From a checkpoint of a small transformer trained on Wikipedia.
Size: 12 layers, width 768, MLP 3072 squared ReLU, 110M parameters.
Architecture: rotary positions, no biases in attention or MLP, tied embeddings, normalized queries and keys, capped logits.
Training: a variant of Muon for these matrices, 981M tokens, 7486 steps.
MLP neurons of a small language model. Each row is named by its layer, matrix (down: output weights) and neuron, and shows model dimensions 208-303. Each number is 200 + 40 x the weight over its row's rms, rounded and kept within 0 to 999.
Before each neuron's rows, "raises" lists the tokens whose logits its output raises most directly, leaving later layers aside.

raises: "ity,", " time,", "ence,", " work,", " Smith,"
L6.down1773,162,190,166,182,149,245,173,219,232,243,207,187,248,190,224,156,191,228,210,166,237,201,192,237,236,152,194,185,240,212,165,271,182,160,209,251,195,164,252,138,201,251,260,216,224,185,232,199,232,245,199,133,200,179,246,234,132,231,160,265,169,135,264,200,267,212,240,151,152,141,251,134,228,156,218,122,254,183,261,160,222,202,161,210,224,232,134,209,253,150,221,154,185,182,196,234

raises: " drug", " heart", " cancer", "inal", "ellular"
L6.down1818,232,199,225,209,209,164,195,239,186,217,219,167,227,262,158,194,266,181,163,134,152,166,196,129,248,211,190,227,173,215,188,183,266,172,216,202,238,113,226,211,222,168,212,180,198,176,198,217,200,169,232,217,198,174,182,191,230,222,226,167,173,176,174,211,209,110,167,163,274,156,210,211,189,203,243,159,171,191,119,234,265,154,172,209,270,254,194,184,236,232,154,114,232,189,187,222

raises: "D.", "SA", "T", "D", "S"
L6.down2540,230,199,112,119,208,212,223,225,201,246,160,151,212,191,220,154,178,191,237,211,173,159,167,162,228,169,169,191,208,226,230,236,187,182,244,259,160,263,185,126,154,284,216,225,201,122,171,148,168,159,234,221,212,207,233,187,189,255,228,168,175,173,247,177,154,224,189,150,256,164,171,224,201,131,162,197,164,199,128,120,196,210,187,147,223,223,220,231,145,140,245,202,160,193,227,196

raises: " figures", " personal", " place", " person", " figure"
L6.down1485,175,205,111,160,135,148,212,170,260,154,192,263,209,206,247,264,234,257,168,210,191,195,168,238,239,166,179,260,224,191,200,189,176,114,228,308,203,146,202,171,246,218,202,147,187,264,219,251,179,186,190,164,166,186,146,228,181,164,271,144,206,151,202,231,178,177,153,113,179,246,212,249,158,229,210,256,152,238,234,182,90,248,204,228,153,217,226,248,239,221,275,162,215,191,215,191

raises: " you", " there", " your", " here", " we"
L6.down825,212,251,219,262,192,214,206,130,195,189,280,239,215,113,233,225,135,121,216,222,227,227,258,167,197,200,186,173,160,173,123,185,196,189,190,154,228,137,120,193,184,110,237,208,219,262,183,196,200,249,177,162,142,198,206,266,220,227,257,174,186,232,300,194,210,254,230,214,174,230,222,214,149,187,194,189,206,189,253,240,129,201,117,201,151,262,203,220,135,222,199,269,221,302,196,184

raises: " groups", " sites", " families", " films", " vehicles"
L6.down1863,152,116,162,205,212,162,172,239,191,291,189,182,221,231,147,200,169,187,201,230,194,169,232,176,279,255,130,145,210,182,86,200,151,146,206,217,213,256,250,184,229,148,227,282,163,236,165,237,221,198,156,202,169,185,147,205,183,146,221,202,230,175,191,270,209,186,168,140,204,240,142,199,190,236,183,213,154,171,101,201,195,211,206,235,216,164,159,127,151,262,204,143,261,149,250,182

raises: " so", " which", " therefore", " thus", " especially"
L6.down50,203,168,162,229,172,162,215,249,212,123,238,177,230,156,202,249,167,246,237,213,211,184,265,217,225,167,190,199,181,232,177,193,195,251,157,226,172,216,165,229,213,199,227,192,202,275,158,223,191,209,209,176,211,145,221,161,230,245,263,280,123,165,154,97,262,197,296,223,229,215,203,240,200,190,222,205,211,271,198,182,234,208,223,181,220,151,110,147,235,201,190,219,171,199,136,212

raises: " first", " name.", " name", " name,", " current"
L6.down2520,151,182,163,215,202,160,191,172,196,171,212,198,180,244,175,230,194,174,179,220,188,151,259,203,195,202,202,166,192,235,240,162,253,240,168,184,208,235,256,147,264,153,226,295,231,281,241,207,191,230,222,260,250,221,226,296,184,222,204,244,222,304,217,271,192,156,206,263,220,162,145,219,206,134,156,154,108,245,184,176,194,181,206,173,222,108,272,240,223,211,140,192,244,160,193,205

raises: "is", "ise,", "is.", "is,", "er)"
L6.down1880,185,177,177,228,266,165,175,225,229,165,237,190,228,162,201,160,185,209,179,232,202,196,174,172,185,166,157,231,164,266,191,253,188,193,149,164,88,235,210,220,214,242,200,200,187,145,217,215,192,116,190,185,149,203,144,181,182,138,208,248,189,199,176,251,206,230,201,176,318,124,184,157,222,209,165,252,220,167,274,187,185,159,255,195,237,213,245,187,243,155,153,178,197,243,128,175

raises: " one", " one,", " ones", " One", " body"
L6.down493,236,206,174,216,183,197,170,249,265,185,257,170,204,235,197,151,189,166,199,212,226,189,240,243,206,176,264,147,235,140,169,172,210,206,189,190,213,260,187,223,140,192,218,153,189,223,207,144,140,237,160,247,209,182,170,189,216,228,128,170,177,215,234,205,236,235,143,229,97,142,235,179,184,161,103,155,256,123,218,240,145,252,207,205,215,182,187,231,240,149,179,189,239,243,210,176

raises: "ose", "osed", "elled", "osition", "ung"
L6.down731,194,149,166,218,290,182,241,215,208,215,247,234,184,212,213,217,265,270,248,138,234,210,178,237,177,219,203,200,176,252,160,210,183,227,238,228,189,159,214,223,194,213,148,200,206,184,215,233,144,167,229,178,243,232,228,139,282,214,176,146,220,236,283,190,229,203,234,183,125,224,222,119,207,236,177,222,101,108,128,185,151,221,164,266,251,179,208,204,216,140,173,164,98,204,171,217

raises: " water", " o", " se", " air", " Sea"
L6.down3013,189,285,211,206,216,188,160,189,145,160,181,206,281,152,230,177,240,204,219,343,242,206,182,189,142,169,198,196,256,128,132,159,191,165,279,225,135,201,226,192,73,152,255,191,191,231,246,155,251,256,135,189,183,230,231,185,185,217,224,153,120,241,208,149,211,199,196,231,217,142,108,243,180,219,151,248,155,234,194,183,146,212,162,241,206,197,155,163,254,177,205,197,191,150,210,222

raises: " during", " when", " Battle", " between", " times"
L6.down2964,117,224,196,172,115,216,289,218,281,249,235,202,146,197,200,249,221,257,194,204,210,218,158,225,205,210,238,228,218,195,168,244,225,221,154,144,147,193,246,165,228,176,178,265,166,223,166,152,192,228,253,208,203,205,230,212,193,174,243,180,231,228,211,251,213,262,230,226,230,172,234,157,206,228,110,246,177,183,199,222,221,159,151,178,116,260,237,198,266,236,186,265,213,206,258,204

raises: " University", " University,", " University.", " students", " school"
L6.down1162,236,297,182,285,188,197,211,194,89,198,155,231,157,217,216,173,226,229,183,197,244,161,211,239,180,184,213,233,170,211,202,143,177,143,151,252,200,156,210,208,213,159,176,181,233,192,220,118,158,172,185,149,193,182,229,211,241,253,206,221,156,282,179,248,191,195,164,182,196,149,263,219,250,153,217,198,149,179,211,156,121,205,297,269,174,194,205,171,201,186,208,191,254,230,177,213

raises: ".1", "B", "r.", " al.", "H"
L6.down2589,187,195,215,166,216,223,143,194,191,242,196,208,220,226,151,220,200,150,228,172,204,224,258,167,171,234,85,166,172,171,193,296,174,203,171,157,156,191,123,192,191,240,172,256,166,191,215,219,132,130,182,146,170,221,255,172,155,233,238,216,210,216,158,217,205,132,197,268,254,167,191,219,213,156,289,203,209,236,177,142,209,186,197,209,144,204,267,199,202,211,223,244,179,234,195,190